{"n_layer": 15, "d_model": 256, "n_head": 8, "n_kv_head": 4, "head_dim": 32, "d_mlp": 704, "vocab_size": 4096, "activation": "swiglu", "norm": "rmsnorm", "norm_place": "pre", "norm_eps": 1e-06, "positions": "rope", "rope_base": 10000.0, "rope_fraction": 1.0, "qk_norm": true, "attn_scale": 0.177, "bias": "none", "tie_embeddings": false, "parallel_block": false, "init": "trunc", "init_std_qkv": 0.0182, "init_std_o": 0.0, "init_std_up": 0.0182, "init_std_down": 0.0, "optimizer": "muon", "lr": 0.0124, "beta1": 0.95, "weight_decay": 0.0075, "lr_head": 0.00496, "grad_clip": 1.0, "warmup_steps": 63, "schedule": "wsd", "decay_fraction": 0.831, "decay_shape": "linear", "final_lr_fraction": 0.0, "batch_tokens": [16384, 32768, 65536], "seq_len": 256, "doc_mask": false, "train_tokens": 223600000, "steps": 6149, "dataset": "wikipedia_en"}
MLP neurons of a small language model. Each row is named by its layer, matrix (down: output weights) and neuron, and shows model dimensions 96-223. Each number is 50 + 12 x the weight over its row's rms, rounded and kept within 0 to 99. A neuron's up and down rows have the sign that makes its largest values positive.
Before each neuron's rows, "fires before" lists the tokens most often just after its 100 highest values on Wikipedia text that the model never trained on. A number after a token or word is its count.

fires before: "0" 28, "1" 13, "2" 12, " |" 11, "3" 4
L7.down334:39 60 50 23 64 74 35 50 47 28 46 50 65 47 37 38 40 43 25 58 56 61 24 44 53 49 53 53 34 54 69 29 87 55 46 47 34 36 50 60 37 38 41 56 46 45 26 47 74 49 39 51 52 49 45 57 35 51 52 64 34 65 31 53 43 72 45 42 54 50 54 62 52 50 59 42 49 60 41 37 60 44 55 49 46 63 52 23 38 39 61 44 57 59 43 61 64 19 66 62 51 48 53 45 57 59 35 48 34 43 51 28 61 61 51 36 61 19 36 59 55 55 44 40 34 71 56 54

fires before: "ed" 23, "er" 15, "ing" 14, "ers" 6, "ment" 5
L12.down545:41 56 29 51 42 44 48 35 45 49 32 50 51 69 64 32 42 56 53 56 32 47 34 39 60 49 49 61 46 39 50 38 26 33 57 48 51 48 53 70 32 55 58 54 50 49 32 56 51 32 49 52 65 45 63 60 49 41 60 43 42 67 61 67 47 36 50 36 21 52 58 44 53 59 38 52 46 35 64 24 44 67 36 27 56 59 48 54 60 47 67 47 41 45 56 47 39 60 34 14 51 53 50 53 24 37 59 47 43 37 44 60 46 59 84 63 47 57 50 43 64 56 29 35 53 71 44 46

fires before: "1" 15, " is" 13, "born" 12, " was" 11, "2" 10, "\n" 9
L12.down664:65 35 72 43 42 15 48 57 56 43 61 55 58 52 39 47 56 57 37 44 52 66 58 23 63 52 38 33 60 55 59 39 53 53 25 49 57 50 47 50 60 54 50 58 59 33 25 68 45 40 45 23 39 47 42 54 34 47 56 46 62 40 33 32 55 52 51 56 58 52 47 46 46 65 53 46 44 63 55 83 48 72 47 66 60 68 33 37 55 57 49 62 50 45 44 39 28 68 62 49 47 36 33 56 20 50 46 50 55 66 48 40 35 70 50 55 50 29 52 49 37 35 64 50 78 59 48 40

fires before: "1" 38, "2" 33, "4" 7, "6" 6
L11.down683:53 58 49 64 37 47 40 59 29 78 47 34 39 51 43 59 60 29 27 59 55 40 42 43 34 51 77 34 36 35 26 42 36 39 49 40 48 59 41 45 57 56 39 49 55 47 48 50 49 57 69 56 56 40 56 68 64 55 46 49 64 60 53 62 47 59 48 52 55 59 62 56 58 45 53 72 56 41 36 56 40 51 41 65 55 69 49 62 53 56 52 71 46 51 77 33 47 51 58 53 57 40 30 40 52 40 41 62 72 47 39 51 37 53 46 57 64 25 65 38 41 60 36 33 57 55 48 23

fires before: "-" 74, "\n" 14
L9.down251:43 42 50 39 44 30 36 47 31 64 48 50 42 42 52 30 54 62 52 42 45 42 21 36 45 34 63 45 41 39 44 45 37 43 60 51 40 38 34 57 49 21 55 57 67 44 44 69 48 48 53 72 35 50 44 54 68 50 50 52 51 48 55 45 44 42 42 69 49 29 39 67 58 43 46 53 52 52 68 38 54 49 37 51 58 38 53 41 57 52 17 44 48 37 57 40 51 68 54 49 39 56 50 50 61 71 61 62 52 49 41 36 49 54 43 67 56 56 39 56 36 42 61 45 61 79 48 45

fires before: "1" 32, "2" 28, "8" 7, "3" 7, "4" 6, "6" 5
L12.down461:48 42 36 73 56 60 48 47 18 45 49 56 34 68 33 60 53 50 45 48 43 39 59 45 47 47 63 53 42 55 24 44 42 56 44 53 54 71 45 45 58 40 66 67 56 49 67 45 63 60 55 74 61 52 47 60 54 69 59 29 52 53 51 46 67 50 41 59 43 56 43 39 64 31 49 58 60 47 70 57 42 60 56 64 61 41 59 64 47 71 48 69 55 53 72 57 56 56 69 56 70 75 27 55 48 49 41 54 32 55 57 37 51 42 59 54 55 65 70 45 40 52 32 39 35 42 54 36

fires before: "-" 33, "tern" 6, "one" 4, "re" 4, "ma" 4
L6.down551:63 52 23 50 48 60 43 40 54 61 66 52 37 45 58 41 65 33 69 69 66 53 50 73 51 50 46 47 55 51 45 63 70 57 71 60 51 37 42 50 45 46 63 59 54 43 46 54 52 45 41 53 42 54 65 17 39 71 55 46 48 33 68 48 49 32 56 38 59 41 56 37 45 66 59 38 48 46 48 78 60 63 46 38 74 41 34 47 49 34 55 83 45 32 59 42 52 57 51 46 54 55 51 60 46 55 33 53 45 40 39 51 52 23 21 64 37 59 58 37 69 56 47 57 38 44 47 51

fires before: " " 25, " the" 10, " office" 8, "stitut" 8, "it" 4, "formation" 4
L2.down517:48 54 45 43 53 64 43 19 48 57 38 58 52 61 38 37 39 58 65 36 51 47 39 53 56 60 53 50 56 46 26 40 46 49 71 72 49 57 41 54 56 79 61 58 56 36 45 62 35 51 60 46 56 50 36 76 53 36 48 47 48 54 74 49 64 54 51 49 34 40 51 25 53 53 37 56 75 62 38 58 59 50 43 62 69 39 51 59 42 53 44 56 44 65 58 57 42 43 50 53 47 42 56 44 49 42 52 51 41 40 52 63 31 32 58 62 31 32 66 62 51 58 66 45 42 46 29 57

fires before: " |" 59, "\n" 13, " of" 4
L11.down400:75 66 35 48 42 55 51 52 40 62 26 68 57 41 40 50 35 43 46 70 59 37 57 44 56 64 49 29 61 31 45 30 34 41 38 58 41 40 58 44 35 53 71 64 64 39 29 54 61 50 34 50 57 31 47 61 33 78 54 50 69 49 51 50 51 26 53 55 47 63 48 50 60 45 58 58 51 50 45 36 38 43 61 40 65 37 42 40 77 51 40 48 50 35 40 64 29 48 52 64 53 33 47 68 43 57 64 48 39 49 45 43 46 44 32 48 49 38 61 67 22 73 74 52 34 55 58 29

fires before: " to" 22, "1" 14, "–" 11, "2" 8, "porary" 7, " " 6
L11.down68:47 54 68 47 45 34 41 32 43 40 39 54 60 60 47 46 52 61 49 67 47 58 37 39 37 43 24 55 40 54 43 53 43 47 47 55 57 40 56 54 57 50 50 67 48 55 15 64 49 41 54 18 45 43 47 78 50 35 63 51 44 61 42 50 55 61 49 36 38 58 61 68 40 59 48 56 26 35 69 47 65 53 44 54 53 63 56 36 44 54 58 39 56 39 52 64 40 49 80 42 77 52 59 55 51 50 50 62 66 36 65 50 47 52 47 49 41 58 60 41 74 43 36 32 56 51 36 56

fires before: "-" 63, "\n" 18
L9.down587:47 41 33 33 45 30 54 33 48 49 46 41 40 63 39 14 53 53 57 52 49 25 47 36 28 51 58 54 54 28 64 55 23 41 51 44 66 48 46 36 51 38 73 51 59 72 39 56 39 52 47 49 23 40 44 59 66 69 71 52 49 58 54 54 61 36 48 55 66 36 60 44 41 46 36 69 61 44 63 43 56 57 42 72 27 42 39 37 41 46 43 59 56 71 62 59 42 55 77 46 40 54 46 40 65 59 40 44 35 63 46 30 43 52 65 42 53 38 69 56 50 50 63 70 53 85 47 62

fires before: "1" 16, "2" 11, "8" 10, "3" 10, "0" 10, "9" 10
L12.down417:37 55 77 54 36 54 36 59 58 47 47 64 44 45 47 43 68 39 46 45 48 45 48 43 40 67 50 55 51 48 41 69 47 55 27 63 65 31 58 38 52 46 62 51 52 47 41 39 26 29 57 49 67 63 52 23 65 53 53 63 53 56 47 49 53 53 47 69 61 40 56 57 58 28 65 31 72 73 49 47 40 40 39 40 54 38 56 52 59 34 52 68 74 61 59 50 57 51 51 51 57 53 22 51 52 58 51 49 74 53 61 66 39 56 69 46 56 46 53 50 31 49 58 64 44 46 53 42

fires before: "," 18, "1" 16, "2" 12, " |" 12, "0" 7, "8" 6
L8.down458:58 48 58 57 42 42 26 44 43 36 56 58 55 41 38 53 57 57 38 45 55 49 48 29 55 38 39 36 55 50 60 51 69 50 24 43 31 44 63 31 17 48 51 48 41 45 25 60 57 52 52 30 32 46 51 58 70 49 60 55 53 53 36 43 42 40 55 32 41 62 34 51 50 15 74 59 47 63 56 50 56 46 31 47 90 60 79 40 52 41 45 67 29 48 39 53 51 38 46 63 62 49 27 67 60 47 41 39 83 58 49 55 44 50 61 69 63 16 56 58 55 51 38 56 67 61 62 69

fires before: " " 33, " the" 12, " office" 6, "it" 5, " his" 4
L2.down635:50 55 36 49 59 67 59 39 32 57 54 42 41 35 42 43 34 56 70 38 53 57 35 79 39 59 62 50 56 59 25 41 64 76 74 52 46 49 34 71 60 69 51 38 51 33 45 47 42 61 44 49 51 56 37 62 57 29 52 59 45 46 65 53 68 43 40 44 32 31 48 57 62 46 47 65 53 24 58 47 63 67 39 49 64 46 65 54 47 33 54 60 53 56 45 53 52 59 59 31 46 25 63 46 49 44 47 46 18 46 63 48 52 33 48 61 35 38 56 80 54 64 44 28 56 45 50 67

fires before: "ed" 14, "ide" 9, "ing" 9, "ence" 7, "ided" 6, "ation" 5
L9.down91:51 41 60 47 77 51 37 56 56 68 38 45 68 62 51 51 67 59 47 65 42 41 41 32 63 46 47 52 63 30 50 57 55 47 56 38 55 66 51 44 61 57 50 54 64 39 54 48 56 45 70 40 48 24 58 52 53 60 42 72 49 69 53 67 39 34 68 56 43 33 71 57 38 70 26 62 49 45 56 67 39 64 40 39 70 63 48 62 50 61 70 65 41 54 41 51 40 53 43 51 47 58 56 32 64 32 45 35 25 47 53 58 66 47 60 46 40 48 37 38 74 52 44 44 61 44 42 65

fires before: "==" 21, " of" 13, ":" 12, "\n" 7, " ==" 5, "," 4
L11.down183:55 48 48 62 34 35 49 55 53 33 52 61 62 41 58 41 64 80 39 46 44 61 62 64 66 70 44 51 59 53 32 49 55 52 62 49 50 54 43 40 52 51 49 52 36 64 43 47 54 66 52 44 53 51 18 65 47 53 72 47 83 30 53 56 42 45 62 67 61 45 45 36 52 64 62 52 67 45 60 69 44 48 22 45 63 47 60 40 48 67 40 34 56 58 73 58 45 44 52 44 44 38 49 49 63 43 51 54 37 43 24 49 56 44 23 54 48 41 64 41 52 54 47 39 36 64 46 38

fires before: "0" 37, "-" 8, "ax" 5, "." 4
L6.down659:49 45 60 46 33 40 41 57 35 35 55 66 67 55 41 56 64 55 48 15 35 59 60 46 50 43 42 54 36 59 66 45 67 61 62 31 51 48 56 55 51 59 52 38 54 61 51 64 54 55 40 51 44 36 41 64 51 51 41 46 52 40 55 46 50 54 36 62 54 45 57 47 48 58 46 39 61 28 54 34 55 50 58 12 33 47 31 49 48 60 53 57 53 42 46 53 40 61 42 67 76 56 63 37 71 45 67 35 63 28 63 51 51 54 65 60 40 49 76 41 54 42 61 48 47 42 57 21

fires before: " " 35, " the" 13, "it" 5, " office" 5, " his" 4
L2.down208:58 46 41 58 36 44 56 28 55 66 34 40 64 63 55 60 45 66 56 51 41 51 34 58 46 66 59 48 55 62 30 43 36 27 75 58 45 51 49 63 66 60 54 61 52 32 54 50 38 78 57 45 68 38 47 53 54 49 68 54 46 37 52 44 50 48 46 68 36 40 43 45 51 54 41 48 54 56 46 38 51 68 54 43 50 48 44 41 45 42 35 59 62 46 57 55 36 61 79 41 57 31 45 49 42 48 58 33 34 47 57 60 30 14 47 62 57 40 47 46 38 75 56 36 36 58 49 56

fires before: " " 45, " the" 10, " October" 4, " July" 4
L5.down379:49 45 37 46 50 58 64 53 65 44 39 48 50 46 41 38 53 54 51 48 59 65 34 60 57 61 53 61 47 54 40 34 41 50 57 42 47 52 54 50 52 65 60 70 34 46 75 42 45 78 51 63 49 51 47 62 57 46 63 47 55 34 52 58 75 50 54 38 29 43 25 50 39 59 57 60 53 60 56 45 51 64 55 66 57 34 51 66 52 40 21 58 44 51 41 58 45 59 62 43 50 55 28 36 54 55 49 28 49 74 58 43 28 44 43 47 38 65 60 34 57 60 33 47 58 58 51 79

fires before: " " 36, " the" 17, " February" 4, " January" 4
L6.down393:79 52 29 68 52 32 44 45 59 56 54 46 48 52 60 48 48 59 62 55 54 30 55 73 51 51 50 26 51 73 47 43 48 47 76 57 53 50 46 51 47 36 61 57 57 54 52 59 52 64 65 34 54 63 48 58 50 29 32 46 52 28 52 51 50 40 52 67 38 33 57 52 50 42 64 49 34 67 52 35 65 51 42 60 39 61 41 36 39 32 52 66 53 44 57 61 53 53 37 74 80 40 42 42 62 48 59 27 63 65 51 49 23 55 54 44 44 52 54 40 68 54 51 31 60 23 46 58

fires before: "–" 21, "8" 9, "5" 8, "6" 8, "3" 7, "0" 7
L12.down542:47 38 69 43 38 42 43 48 46 64 50 44 41 55 51 47 33 46 55 57 45 56 51 39 77 56 47 40 54 48 47 60 57 57 56 34 59 51 49 33 39 70 60 48 27 47 38 53 34 66 56 71 64 34 41 58 40 52 34 32 53 45 61 58 42 40 62 52 52 50 57 61 55 49 56 50 67 57 51 60 80 56 26 76 70 46 42 46 55 45 44 46 44 41 33 50 35 47 56 70 40 64 47 56 58 38 56 37 53 60 58 64 70 62 64 67 67 36 60 24 34 32 39 29 48 30 59 49

fires before: "\n" 90
L5.down2:48 51 35 48 36 41 48 53 35 55 39 60 37 38 61 40 45 49 31 69 50 34 50 32 52 35 47 63 54 49 51 42 68 51 35 45 51 57 34 46 39 61 53 45 45 46 39 48 48 47 51 55 46 44 37 57 62 61 40 40 55 60 40 60 41 48 52 46 49 60 65 43 50 64 43 77 38 39 52 59 54 49 40 59 53 52 36 52 49 42 49 60 48 44 47 45 54 58 51 59 70 46 50 51 45 54 67 59 50 53 63 46 54 65 47 55 53 34 62 50 43 60 62 54 51 50 76 30